Weights of a small transformer language model.
Size: 13 layers, width 256, 4 heads of 64, MLP 1024 GELU, vocabulary 1462, 11M parameters.
Architecture: LayerNorm before each block, rotary positions, untied embeddings, attention and MLP in parallel, capped logits.
Training: a variant of Muon for these matrices, 380M tokens, 10044 steps.
MLP neurons of a small language model. Each row is named by its layer, matrix (up: input weights; down: output weights) and neuron, and shows model dimensions 112-207. Each number is 128 + 24 x the weight over its row's rms, rounded and kept within 0 to 255.
After each neuron's rows, "fires in" lists the words (lower case) most often at its 100 highest values on Wikipedia text that the model never trained on; "fires after" lists the tokens most often just before its 100 highest values on Wikipedia text that the model never trained on.

L5.up848 [110 134 119 146 141 151 124  95 142 156 120 178 164  93 136  77  93 129 139 141 138 104 162 112 110 127 145 131  81 114 103 113 103 123 140 120 149 113 160 128 121 107 106 112 133 121 146 151 130 161 112 136 140 113 175 179 141 111  91 140  97 160 134 133 150 129 114 101 125 109 116 115 138 105 123 109 125 153 146 120 149 154 134 129 145 124  56 118 103 116 132 135 169 136 124 137]
L5.down848 [ 79  95 122 114 111 154 161 125 114 154 133 115 143 106 158 116  95 109  87 136 117 137 148 131 141 143 106 151 125 125 108 146 109 144 143 122 113 102 105 116 117 140 108 115 191 118 110 128 106 128 111  94 154  98 138 167 136 175 130 108 148 100 128 146 128 102 119 136 160 106 120 131 160 147  85  93 135 139 110 156 151 109 114 144 102 172  83 136 119 128 130 120 124 110 138 133]
fires in: "was", "stadium", "radio", "were", "executive"
fires after: " St", " r", " ex", " R", "%", " He"

L6.up905 [110 125 141 114 114 119 111 129  94 129 136 134  77 116 122 172 103 129 125 122 144 164 159 153 133 133 130 132 128 146 117  80 122 114 144 139 119 125 120 134 105 127 131 116 129 118 127 166 127 147  80 126 147 168 129 122 137 120 102 130 136 169  94 110  91 144 108 123 111 179 101 144 129 124 140 141 134 147 156 114 136 121 181 139 109 118 136 153 153 124 126 128 143 140 103 147]
L6.down905 [ 95 139 123 109 137 114 133 106 121 111 121 138 171 135 129 153 133 133 149  93 116 118 134 131 121 148 136  78 108 128 169 141 116 152 118 176 129 133 126 138  97 145 149 108 125 113  94 153 131 130 146 110 133 127  98 140 108 123 146 154 113 124 123 105 142 184  99 136 178 111 130 106 171  99 153 149 106 138  81 143 143 127 122 133 136  54 104  95 157 101 119 135 175 144 121 154]
fires in: "10", "11", "100", "107"
fires after: "1", " c"

L5.up433 [104 137 150 151 153 151  98 136  91 104 194  94 124 117 103 115  91  91 148 149 124 153 117 167 130 110 103 139 136 124 124 106 156 103 103 176 126 111 115  91 100 119 133 156 164 136 106 146  90 124 116 126 147 131 115 132  94 153  87 116 154 100 129 129 128 133 105 142 151 114 126 196  65 123 120 119 114 143  99 170 123 106 137  89 166 129 148 137 103 159  86 123 121 117 149  96]
L5.down433 [118 145 113 114 150 130 125 109 134 161 135 124 119 134  99 127 128 150 129 121 120 134 125 137 138 151 123 120 138 153  76 141 181 100 113 100 103 142 102 152 105 117 105 111 156 122 151 138 122 129 128 143 126 137 141 110 160 187  91 128 140 131 132 144 150 105 108 114 125 107 105 133 111 140  93 184 148 116 150 170  87  98 156 142 179 122 127 137 161 148 121 154 114  88  89 111]
fires in: "is", "following", "a", "listed", "was"
fires after: ")", " is", " the", "The", ",", "ass"

L3.up131 [141 104  98 117 119  95 119  84 150 144 110 140 100 131 138  98 169 132 145 134 146 130 161 113 138 171 148 119 139 170 121 128  68 117 104 124 189 123  81  99 120 114 118 173 154 107 102 123  88 113 122 152 138  86 111  86 103 207 130 134 124  96 147 123 150 137 122  84 155 167 157 112  91 131 163 129 131 117 130 134 142  92 115 130 120 100 116 118 112 139 135 167 128 125  91 142]
L3.down131 [104  92 151 134 103 101 166 133 100 132 167 136 143 120 119 136 131 189 137 144 142 171 158 148 133 138 175 133 103 146 111 105 109 151 141 152 155 105 113 184 195 144 137 114  99 163 103 128 139 149 131 119 140 156  92 123 123 141 132 114  79 109 146 118 130 141 133 118 116 211 106  79 129 146 105 140 147 160 123 136 149 108 109 110 135 128 127 177 121 155 135 125 144 148 109 148]
fires in: "with", "000", "make", "despite"
fires after: ",", " m", "W", " W"

L6.up731 [152 168 167 144 112 108 149 164 122 124 137  87 119 120 154 110 166 134 132 142  74 123 142 149 132 101 113 110 148  94 144 134 102 156 169 143 116 107 122 150 144 146 135 152  55 106 128 165 113 142 116 155  98 137 112 122 128 118 132 137 160 109 137 132 127 101 132  94 133 108 114 116 148 129 111 118 119 128 114 140  78 124  80 168  91  98 131 138 119 140  78 172 199 139 140 142]
L6.down731 [170 123 145 109 125 187 139 143 108 149 118 150 133 130 124 131 136 101 130 130 131 116 147 115 129 101 111 126 149 107 108 154 101 156 125 124 150 136 144 144 115 142 100 122 133  78  85 151 142 144 162 117 147 131 148 133 135  59 124 141  90 138 112 147 148 114 115 115  80 149 138 154 119 122 116 143 111 163  98 129 122 145 145  89  82  93  93  87 140 159 139 109 135 145 117 107]
fires in: "although", "athletics", "radio", "philadelphia", "athletic"
fires after: "ad", " A", " Al", " al", "un", " a"

L3.up477 [157  97 131 150  84 109 149 104 106 145 168 145 146 148 101 157 139 138 117 125  97 124 143 114 111 113 139 159 159 133 170 136 105  83 148 126 103 142 105 126 130 128 184 122 127 111 128 133 138 170 122 123 148  71 101 137 111 134 104 162 122 126 148 120 138 127 130 113 143  96 113 116 157 122 113 138 116 142 123 118 154 107 119 130  92 135 117 130 128 175 118 130 104 109  99 146]
L3.down477 [ 92 111 127 155  82 127 147 127  96 116 103 112 126 155 141 181 145 110  89  91 106 118 156 131 124 123 133 134 176 130 142 134 117 109 132 101 120 105  82 148 152 105 101 131 133 136 133 122 116 113 145 111 153 120 161 117 104 131 103 144 109  94 125 128 132 133  94  95 159  90 139 175 131 151  82 125  99 138  89 111 121 120 142 151 132 149 114 123  95 150 138 120 100 155 146 118]
fires in: "she", "have"
fires after: ".", ",", " to", "S"

L8.up815 [139 115 131 134 174 156 134 155 169 123 166 142 112 131  82 109 142 147 143 166  94 104 150  89 150 114 142 132 136 120 133 107 141 139 115 145  89 140  99 121 112 112  77 117  99 157 137 108 111 141 146 154 115 122 172 154 145 163 156 160 136  84 153 118 143 103 123 134 101 161 104 162 109  89 138 143  98 102 133  93 155 137 188  99 125 117  85 128 111 145 112 100 136 151 133 146]
L8.down815 [140 151 120 125 115 131 142 173 131 134 160 134 158 166 135 142 192 126 102 111 168 120 124 116 134 167 146 139 114 115 107 138 169 118 106 123 144 167 131  98  83 114 146 115 130  71 130 122 139  85 138  76 164  97 121 148 126 130 109 174 139 108 118 149 118 110 140 101 117 117 142 141  75 165 147 134 146 101 125 181 110 138 146 118 142 164  93 112 119 138 122 144 108 106 102  96]
fires in: "a", "one", "an", "some", "each", "any"
fires after: ",", " e", " of", " and", " an", " with"

L4.up907 [148 179 128 114 133 174 137 110 132 162  77 127 147 115 110 115 154 126 105 162 116 174  79 148 112 160 156  92 106 126 118 110 131 114 136 123 117 105 110 112 148 131 108 161 125 118 126 178 111 113 124 130 119  87 111 168 148 152 135 133 109 123 174 149 133  89 129 150 107 161 100  77 116 108 127  78 149 126 124 135 126  84 101 120 141 130 168 108 179 133 108 153 146 136 106 102]
L4.down907 [ 75 146 154  93 127 128 177 130 180 123 135 152 117  86 123 101 133 111 133 115 118 122  82 180 105 104 105 144 125 139 102 150  97 117  93 148 144 155 124 139 202 136 143 139 109 125 140  84 120 126 133  88 143 152 148 167 133 122 127 193  86 113 122 131 109 131 147 174 106 137 131 140 119  90 132 143 179 132  99 120 135 155 119  95 149 158  95 136 115 126  86 136 117  98  99 129]
fires in: "and", "result", "however", "early", "widely", "number"
fires after: ",", " res", " E", "ar", "ur", " H"

L4.up554 [133 157 127 157 140 141 100 109 148 124 134 141 109 157 135 119 113 145 104 106 135 126 144 110 119 153 162 128 134 129 106 126 132  67 163 189 136 138 113 114 151 154 162 104 127 100 105 164 137  99 121 109 132 109 103 103 138 114 105 127 130 103 172 140 141 152 107  80 123  60 172 158 171 106  94  99 122 142 104 144 137  97 105 121  48 135 130 104 125 150 133 103 119 169  95 111]
L4.down554 [159 114 108 128 116 127 134 104  82 173 130 142 184 139 135 159 144 175  88  91  91 116 147 125 135  74 106 136 176 133 129 116 126  96 122 165 134 123 117 140 120 102 141 157 114  78 104 125  91 133 140 111 117 135 136 124 125 119 105 174 108 134 165 167 137 144 115 111 114 106 128 178 154 181 122 110 140 132 123 119 176  99 142  71  82 183  94 129 163  87 137 124 121 175 130 178]
fires in: "he", "it", "she"
fires after: ".", "H", "I", "S"

L6.up757 [129 163 134 157  78 126 139 169 138  94 111 126 122 118 184 167 127 124 116 148 110 148 133 154 119 132 166 110 130 115 151 131 129 131 130  84 107 151  97 122 111 126 143 134 112 111 109 125 122 113 153 119 130  67  96 103  96 129 141 119 134 143 155 133 139 137 134 104 122 177 104 166 146 149 126 124 125 119 133 167  99  63 160 140 130 123 117 127 112 145  82  84 122 132 104 166]
L6.down757 [124 140 113 140 139 114 166 133  98 128 154 112 128 102 137 171 126 158 139 141 106 166 111  98 106 124 130 127 138 146 151 112 155 148 147 130 159 102  72 110 152 148 108 173  89 103  69 132 135 102 129 161 124 119  95 109  98 175 157 123 157 135 161 133  80 133 104 109 136 121 143 147 145 153  96 121 141 101 124 153 136  89 119 139 139 115  77 107 168 158 115 127  89  94 144 149]
fires in: "to", "without", "we"
fires after: "ed", " with", " w", "ing", "ts"

L3.up455 [145 145 123  90 108  83 165 136 127 177 109 144 102 107 100 133 112 143 127 174 170 131 157 117 136 104 105  96 123 158 136 122 133 152 159 135 104 115  98 157 175 109 106 153 132  95 157 156 129 188 132 164  86 112 141 150 126 135 104 135 129 117 124 111 144 185 117 111 139 130 106  89 123 119 162 127 115 156 140 109 137 116 116 135 159 132 117 153 162 138 140  76 147 128 151 151]
L3.down455 [128 134 150 133  85 151 120 125 164 124 112 140 166 123 120 131 130 132  98 112 122 110 111 133 147 104 181 134 150 146  77  96 132 141 167 140  96 147  83 141 118 115 102 156 143 161 120 160 124 166 135 123 192 123 138 127 147 121 102 122 118 168 145  66 141 153 121 121 129 160 152  95 165 120 137 123 171 141  76 121 139 101 152 146 111 188 123 154 121 118 103 128 125 164 124 136]
fires in: "was", "is"
fires after: " He", ")", " he", " She"

L3.up400 [173 170  97 159 126 107 104 104  57 142 120 130 144 134 129 122 117 165 165 156 158 145 133 127 142 144 103 160 135 137 170 131  99 133 144 156 135 101 162 148 128 103 140 136 140 119 108  85 163 121 126 134 143  91 152 145 129 146 101 149 134 125 152 112 132  85 152 100  46 116  96 122  93 122 122 122 121  97 123 163 109 102 151 123 176  86 141 175 116 163 117 157 102 119  94 128]
L3.down400 [142  75 106 153 107 119  86 106 105 116 130 135 127 127 164 148 130 132 139 176 113 153 156 145 129 147 143 125 100 167 110 122 122 197 113 119 137 106 167 141 149 155  99 126 131 139 101 111 134 134 143 162 134 118 146 116 163 166 131 101 110  99 163 129 156  89 157 137 108  97 156 114 140  81 117 142 123  96  96 144 102 114  88 127 143 161 154 131 145 184 150 111 110 104 161 100]
fires in: "although", "made", "different", "despite", "offered", "though"
fires after: "th", " dif", "p", " of", "o", "e"

L5.up408 [ 91 147 124 154 126 119  92 123 137 162 120 150 116 152 135 161 126 172  81 123 112 138 144 132 142 141 125 107 141 168 116 123 113 120 120 166 107  88 153 119 139 121 127 124 141 119 111 126 120 155 176 121 149  90 134  87 108 100  87 122  88 153 136 145 168 148 155 133 110 142 121 148 126  87  83  96 132 166 146  94 161 101  86 117  92 129 146 143 135 155 171 100  79 114  96 118]
L5.down408 [144 141 123 130 125 128 145 131 131 134 124 125 151 143 140 154 140 154 118 175 113 118  67 152 101 142  61 116 147 156 119 144 153  93 150 109 133  66  77 108 104 145 150 107 147 108 133 121 151 101 127  92 149 126 142 117 109 145 122 122 151 106 173 121 144  85 165 128  96 146 151 120 137 126 106 125  99 148 109 122 122 135 101 143 169 134 103 142 122 138 133  95 154  97 133 126]
fires in: "it", "the", "he", "his", "having", "and"
fires after: ".", ",", " H", "av", " but"

L3.up802 [160 136 153 100 141 134 110 146  88 130 176 151 128 124 110 160  55 134 162 101 148 134 122  77 128 113 119 161 115 133  92 117 120 102 156 151 112 113 118 112 118 125 116 122 140 122 147 151 151  94 125 137 116 122 162 145 154 117 140 143 140 142 130 151  92 123 133  98 169 141  70 118 152 123 126 162 139 138 172 137 152 128  91 108 142 126 165 134 118 125 112  96 118 178 129 163]
L3.down802 [143 151 109 119 159 152 160 100  94 127 136  92 138  83  85 120 101 167 188  97 132  95 135 175 105 115 135 144 128 109 121 124 131 162 171 191  99 106 173 132 124  73 132 101 157 123 128 119  98 107 124 157 129 119 107 145 102  99 121 160 140 140 129 104  79  95 115 167 114 136  81  87 126 130 151 149  59 143 125 164 147 150 130 118 162 107  72 109 139 154 109 166 149 117 109 133]
fires in: "10", "100", "10th", "107"
fires after: "1", "0"

L3.up728 [157 101 156 137 145 131 154 136  83 109 152 166 165 141 154 142  64 147 112 128 140 142 119 156  80 134 151 105 122 134 146 142 125 125 127 120 131 115 145 132 111 154 152  97 108 132 136 121  91 151 102  97 124 118 113 124 135 149 145 126  97 145 136 129 145 150  91 116 153 122 140 149 143 119 155 165 106 104 118 141 160 159 184 124 135 140 136 141 104 149 123 117 105 133 160 114]
L3.down728 [169 125 155 110 126 115 107 121  77 112 131 138 133 136 145 124 103 147 108 124 123 151 159 131 101 123 141 137 128 105 172 130  95 121 116 158 129 142 141 123 122 137 182 102 103 126 100  62  86 111 109 111 161  97 130 153 133 159 124  72 142 154 120 158 155 128 139 154 138 167 175 154 106 100 183 159 181 128  96 140 157 137 152 108 156 165 129 141 134 148  86  92 153  96 116 147]
fires in: "born", "american", "politician", "is", "studied"
fires after: " (", ")", " stud", " an", "ic"

L3.up473 [133 130 104 101 134 131 126 124 100  84 175 129 157 115 125 195 147 111 135 104 169 124 157 147 155 136 111 153 143 103 118 153 154 131 143 112 123 143 129 128 154 152 150 112 148 143 101 160 110 122 109 143 108 111 149 110 128 170 150 132 107  92 112 144 134 131 112 107 145 120 116 130 178 132 126 155 156 114 142 130 105  89 130  93 153 147  90 107 158 120 120 140 150 114  70 103]
L3.down473 [133 151 157 117 130 146 118 159 126 127 148  99 141 148 144 129 161 128 112 152 174  98 143 120 151 137 141  99 158 140 156 136 149 188 119 110 104 173 115 117 132 118 171  82 121  90  98 114 114 112 134 159 131 182 120 107 109 129 157  85 112 157 127 132 123 155 116 122 134 146 125 162 152 134 113 112 167 127  84 134 143 129 184 144 171 140 130 145 170 166 116 175 113 103 138  99]
fires in: "research", "care", "due", "bureau", "parents", "recognized"
fires after: " res", " c", " d", " p", " B", " rec"

L3.up366 [123  75 112 144 136 109 143 122 159 136 142 145 151 120 139 117 141 124 139 123 150 112 147 177 138 139  93 136 113 128  90 120 123  92 139 110 153 138 109 155 131 105 117 140 104 103 124 128 115 121 103 155 152 108 127 113 110 164  90 144 128  88 142 136 122 104 128  90  77 118  84  96 108 110 123 156 156 128 120 153 137  79 115 144 133 149 104 141  98 167 104 140 159  95 135 162]
L3.down366 [ 95  98  76 136 128 147 121 126 131 166 115 115  77 132 122 103 137 136 146 143 142 142 140 123 128 141 125  86  98 122 123 122 117 136 136 112 144  96 123 163 112 100 173 143 118  95 138 139 164 110  94 157 147 118  84 131 113 160  94 170 153 107 118 116 139 127 127 152 106 121 104 117 109 166 150 142 108 156  75 120 152 119 154 116 153 146 110  99 133 123 178 124 107 119 127 116]
fires in: "based", "present", "located", "presented", "found", "around"
fires after: " b", " p", " loc", " ar", " rep"

L4.up722 [131 132 133 153 131 152 129 130 138 132 119 174  69 126 101 143 122 114  92 143 140 144 109  66 153  88 148  90 169 126 139 148 159  86 155 169 128  95 128 155 162 102 107 138 116  92 167 190 134 140  99 100 121 152 159 133 161  93 141 145 150 125 147 127 124 150 142 102 121 138 123 104 152 141 142 124 129  98 102 122 122  94  81  95 104 146 128 146  94 123 163 138  84 126 122 139]
L4.down722 [145 107 132 141 126 116 137 137 129 135 158 100  98 135  89  98 131 150 157 138 104 190 164 108 124 113 129 121 125 116 130 119 132  76 148 115 106 104 143 159 170 137 143 127 133 132 120 107 123 102 101 124 118 142 151 124 107 139 158 191 139 133 136  72 144 159 122 149 139 180 116 129 116 148 103 111 119  88 137 130 126 130 152 145 178 129 129 111 157 110 159  82 172 163  99 108]
fires in: "3rd", "2nd", "1st", "14th", "10th", "46th"
fires after: "1", "2", "r", "3", "4"

L5.up908 [128 129 124 112  89 104  93 126  90 116 131 160  98 119  98 121  72 119 107 162 161 141 127 151 173 161 134 154 102 141 116 135  95 155  96 169 159 160  99 122 121 128 161  95 133 136  92 113 137  86 193 131 183  91 131 132 141 147  66 144 138 120 135 121 148  98 121 124 142 135 144 117  98 112 153 136 133 122 133  71 102 111 122 148 102 155 142 150 118 128  97 128 122 141 116 124]
L5.down908 [141  96 140 139 155 139 126 107 114 101 144 129 123 118 105 107 105 158 105 154 121  89 159 142 130 192  71 136 111 134 113 114 169 130 153 161 136  85 132 138 138 131 154 168 146  96  82 135 151  69 134 126  91 148 143 151 117 158 124 156 149 103 118 130 163 123 104 127 154 150 122 114 155 114  90 158 129 148 106  89 166 126  87 149 134 151 112 109 134 161 100 122 144  99  85 117]
fires in: "with", "to", "despite", "contains", "via"
fires after: ",", "ue", " cont", "p", " Th", " v"

L4.up117 [ 80  77  71 136 117  97 122 137  62 122 124 129 116 130 120 154 119 110 121 146 134 135 147 134 126 166  69 124  93 133 119 151 139 136 127 137 103 118  91 114 144 114 153  90 154 141 115 109 133 100 115 146 128 132 175 158 149 124 144 108 120 109 112  83 152 119 126 139 150 111 140 146 102 160 182 106 133  98 139  94 191 148 129  50 179  99 131 128 182 120 107 115  93  89  93 138]
L4.down117 [127 125 106 146 156 118 110 106 172 120 105 171 130 157 152  97 127 124 129 119 178 122  94 118 140  60 144 136 130 185 114 145 141  92 138 106 144 145 136 139 131  70 127 175 150 122 149 144 130 111 117 130 162 141  77  63 140 136 118 157 134 125 122 124  85 130 136  94 113 116 140 165  93 124  86 114 141 100 140 134  90 108 115 157 118 125 145  90 135 148 138 151 119 116 100 123]
fires in: "well", "wide", "www", "widely", "large", "larger"
fires after: " as", " w", "w", " W", "ar", "arg"

L4.up690 [145 122  99 120 135 144 119 156 145 125 134 132 103 137  84 159 104 129 135 133  98 124 140 127 136 140  95 121 134 122 120 142 107 116 107 115 150  99 122 121 134 122 144 160 164 129 132  96 138 103 168 190 114  98 128 130 121 154 150 115 154  61 129 137 110 134 136 131  76 115 176 127 122 152 137 127 143 114 145  90 142 157 152 151  84 147  88 125 158 138  70 193 161  90  88 127]
L4.down690 [148 106 144 140 126 152 128 117 118  90 148 133 138  91 122 100 142 137 134 100 134 145 137 166 149 159 131 122 136  99 151 131 142 137 109 157  72  72 140 154 152  96 101 122 104 107 129 127  72 111 119  97 116 136 115 137  95 145 135 157 162 123 160 113 135 126 108 152 122  93 148  92 101 159 100 162 161 134 116 127 123 147 188 145  86 142 144 117 120 150 139 142 143 139 130  90]
fires in: "as", "research", "various", "throughout", "example", "some"
fires after: " well", " var", " Res", " through", " s", " ex"

L4.up465 [134 119 124 146 127 127 157 136 108 130 136 137 183 153 117 133 170 173 111 116  72 151 146  88  80 108 122 141 155 102 114 114 131 110 125 118 138 103  94  96 119 160 177 153 133 111 140 129 118 159  88 122 128  93 106 152 156 151 109 129 118  86 136 106 132 127 131 124 116 107 170 133 166 163 106 108  99 102 144 128 173 142 148 162  78 136 136 144 130 169 131 134 146 154 101 164]
L4.down465 [138 149 164 138 134 127 144 122  88  89 121 126 174 190 158 175 182 130  94  98  86 156 145 114  80  77 148 114 154 150 164 129  83 130 112 139 153 101  96 109 152 134 136 152 129 117 145  89 121 154  96 151 143 108 108 148 126 164 100 121 127 100 105  88 136 146 126  64 137 105 156 147 144 122 113 123 105  86  91 133 147 128 112 138  75 138 140  98 122 162 137 145 153 139 143 153]
fires in: "she", "norwegian"
fires after: ".", ",", "S", " which", "or"

L3.up580 [149 141 113 193 142 108 155 113 132 129 136 114  96 107 183 160 143  75 107 134 150 117 102 129 100 101 136  92 114 162 155 126  71 133 125 161 106  91 124 146 118 131 130 115 114 133 116 144 126 137 103 159  99 132  83 116 118 133 152 111 128 146 135 135 115 107 132 126 147 125 137  74 113 131 130 144 118 176 186  90  70 177 112 134 125 108 121 138 138 127 118 123 149 115 155 147]
L3.down580 [149 107 189 139 131 114 157 149 155 130 141 147 164 143 156  81 121 141  83  83 109 119  67 125 126 158 118 136 144 110 175 130  87 129 100  99  97 105 128 146 110 128 129 111 131 134 132 182 104 126 170 150 125 132 157  91 132 138 125 127 150 164 138 107 116 146 116  98 108 114 128  94 133 124 140 132 131 147 151 125 121 169 149 133 131 148 129 111 149 115 102  96 170 138 127 118]
fires in: "well", "although", "role", "railway", "healthcare", "race"
fires after: " ra", " ro", "al", " as", " al", " Al"

L4.up17 [141 125 123 167 105 136 139 141 164 155 145 144 132 143 154  88 180 112 134 166 146 162 110 141 110 153 154 139 106 136  96  77 133 106  89 150 139 148 104  76 133 106 127 121  99 101 131 118 135  98 188 115 105 123 109  85 141 117 115 118 139 116 148 110 132 107 137 147 133 143 160 154 121 154 159 157 134 102 145 108 103 109 120 138 111 124 113 164 118 117 154 141 158 135 155 142]
L4.down17 [141 140 155 174 126 115 129 124  95 106 148 101  98 107 164 155 142 114 100 128 145 163 114 174 121 151 109 220 148  86 158 130 132 110  95 108 133 147 112  93  97 160 150 146  60  96 103 147 118 111 157 140 135 127 121 151 102 132 109 145 127 120 142 107 121 174 116 143  74 141 114 110 166  81 133  92 137 166 117 154 147 106 110 105 120 151 109 135  71 116 137 153 101 174 124 141]
fires in: "2020", "2022", "2021", "2025", "2024", "2013"
fires after: "0", " comm", " resp", "m"

L6.up364 [110 160 121 109 195 107 118 126 124 102 123 143 166 110  89 187 143 143 111 148 119  83 144  88 149 134 143 121 113 134  85 143 108 152 162 145 136  89 112 113 144 111 126 104 118 113 138 163  65 116 120 136 118 118 125 147 173 153 159 150 127 146 136  91  92 141 132 140 105 117 142 133 153 105 124 129 103 130 119 118 119 138 151  79 107 119 101 139 107 124 100 104  83 113 120 133]
L6.down364 [127 143 136 138 169 123 127 137 134 137 170 122 113 124 121 166 155 139 107 122 149 160 118 121 145 156 146 137 132 103 126 147 111 101 186 142 125 125  89  92 120 163 153 141 106 125 137  97 108 103 158 132 112 126 143 163 144 145 142 191 143 161 135 156 117 102 176 141 155 121 115 132 135 123 136 110 139 128 126 136 106 141 124  64 125 137 124 131 123 101 117 117 112 127 145  90]
fires in: "a", "his"
fires after: "-", " with", "ed", " for", " by", " and"

L5.up1014 [ 99 139 144 140 141 145 147 103 144  99 114  95 148 157 196 136 132 142  99 109 105 103 115 182 110 116 138 121  93 138 169 155 124 111 128 167 104 140 155 180 120 130 117 121 140 130 126 179 103  84 138 137 114 128 112 100 105 103 104 130 115 126 115 135 120 132 159 147 126 127 116 134 125  76 135 163 143 160  92  77 147 148 147 160 156 115 113 167  86 133 156 131 166 109 135 113]
L5.down1014 [152 128 127 143 160 149 124 121 126 126 126 113 119 127 115  94 146 101 149 131  98 124 111 109 101 134 193 117 148 118 109 124 123 120 138 136 164 130 132 150 102 112 140 137  93 143 129 158 114 162 122 151 118 136 126 119 156 123 139 105 141 119 150 122 174 116 137 106 125 132 184 113 142 127 151 128 139 124  93 124 128 128 115  99  64 112  88 148 136 108 161 142 134 152 120 166]
fires in: "although", "athletics", "healthcare", "half", "athletic", "commonwealth"
fires after: "al", " A", " Al", " h", " al", " b"

L4.up758 [106 127 116 100 158 179 111  95 110 165  93 115  91 152 116 139 120 151 110 134 107 150  90 175 155 139 124 117 104 175  97 136 124 159  94 145 154 105 120  98 175 160  80 157 128 133 123 118 145 146 144 137 138 112 111 126 145 113 106  81 141 116 153 172 125 110 126 116  92 158 136  99 112 125  81 127 106 123 137  96 168  55 154  91 119 113 139 140 156  95 156 121 109 137 130 108]
L4.down758 [123 119  56 121 176 127 114 120 153 136 116 162 129 130 115 140 142 130 106 136  70 163  98 164 118 163  83 105 104 161 108 150  97 141 134 143 127  84 138 134 146 153 108 144  67 138 125 111 126 130 152 145 190 155 127 146 139 104 136 109 122 134 177 156 116 114 169 173 144 125 148  79 128 136 123 137 129 138 159 120 145 129 124 135 113 124 106 160 149 107 134 108  87  96 135 151]
fires in: "and", "is"
fires after: ",", ")", "),"

L4.up543 [123 139  97 149 132 133  88 126 126 151 142 113  75 125  97 135 129 140 107 124 127 149 128 106 175 105 129 135 143 134  93 112  95  95 138 128 114 107 134 138  88 162 110 144 147 121 134 106 137  89 133 121 139 105 104 130  86  93  96  90 118 168 141 109 125 139 134 127  71 123  84 151 145  69 148 137 109 126 128  78 168 142 126 133 106 105 163 161  92 128 109 153 123 111 103 114]
L4.down543 [150 114 126 142 119 142 124 143 117 150 125 160 126 132 102 162 148 132 122 152 133 159 127 102 148 109 116 129 104 122 128 129 154 150 109 124 127  97 124 111 145  86  88 121 125 146 133 120 143  92 102 137 166 115 106 123 102 144 131 181 119 103 127 181 121 133 101 163  97 102 160 132 113  39 114 171 103 141 153 105 143 124 117 138 112 104 128 109 109 135 102 132 137 125 162  86]
fires in: "who", "having", "he", "her", "hua", "whose"
fires after: " H", "H", ",", " h", " wh", "av"

L5.up549 [155 143 126 151 141 161 138 135 126 149 126 112 109 150 161 143 194 108  90 139 109 117 125 168 118  89 106 134 148 150 155 161 166 104  93 129 124 129 183  96 114 142 135 131 136 130 126 135 121 116 172 129 150 113 147 135 116 103 113 169 107 124 124  97 135 105 157 145 117 146 123 134 131 109 176 148 111  77 102 127 131 104 139  81 131 117 112 170 128 160 101 120 107 150 116 145]
L5.down549 [117 131 126 138 127  90 147 125 132 125 157 114 125 135 158 106 129 139  84 185 104 126  88 119 159 157 118 140  78  81 138 120 149  88 110  95 148 112 154 119 106 174 103 110  70  93 111 125 126  91 118 123 125 139  95 140 131 177 112 144 120 149  99 128 130 131 106 115  79  87 154 132 184 114  86 159 103 114 112 143 147 105 136 121 118 136 131 114 128 118  86 137 104 184 148 144]
fires in: "2020", "2022", "2014", "2021", "2013", "2016"
fires after: "0"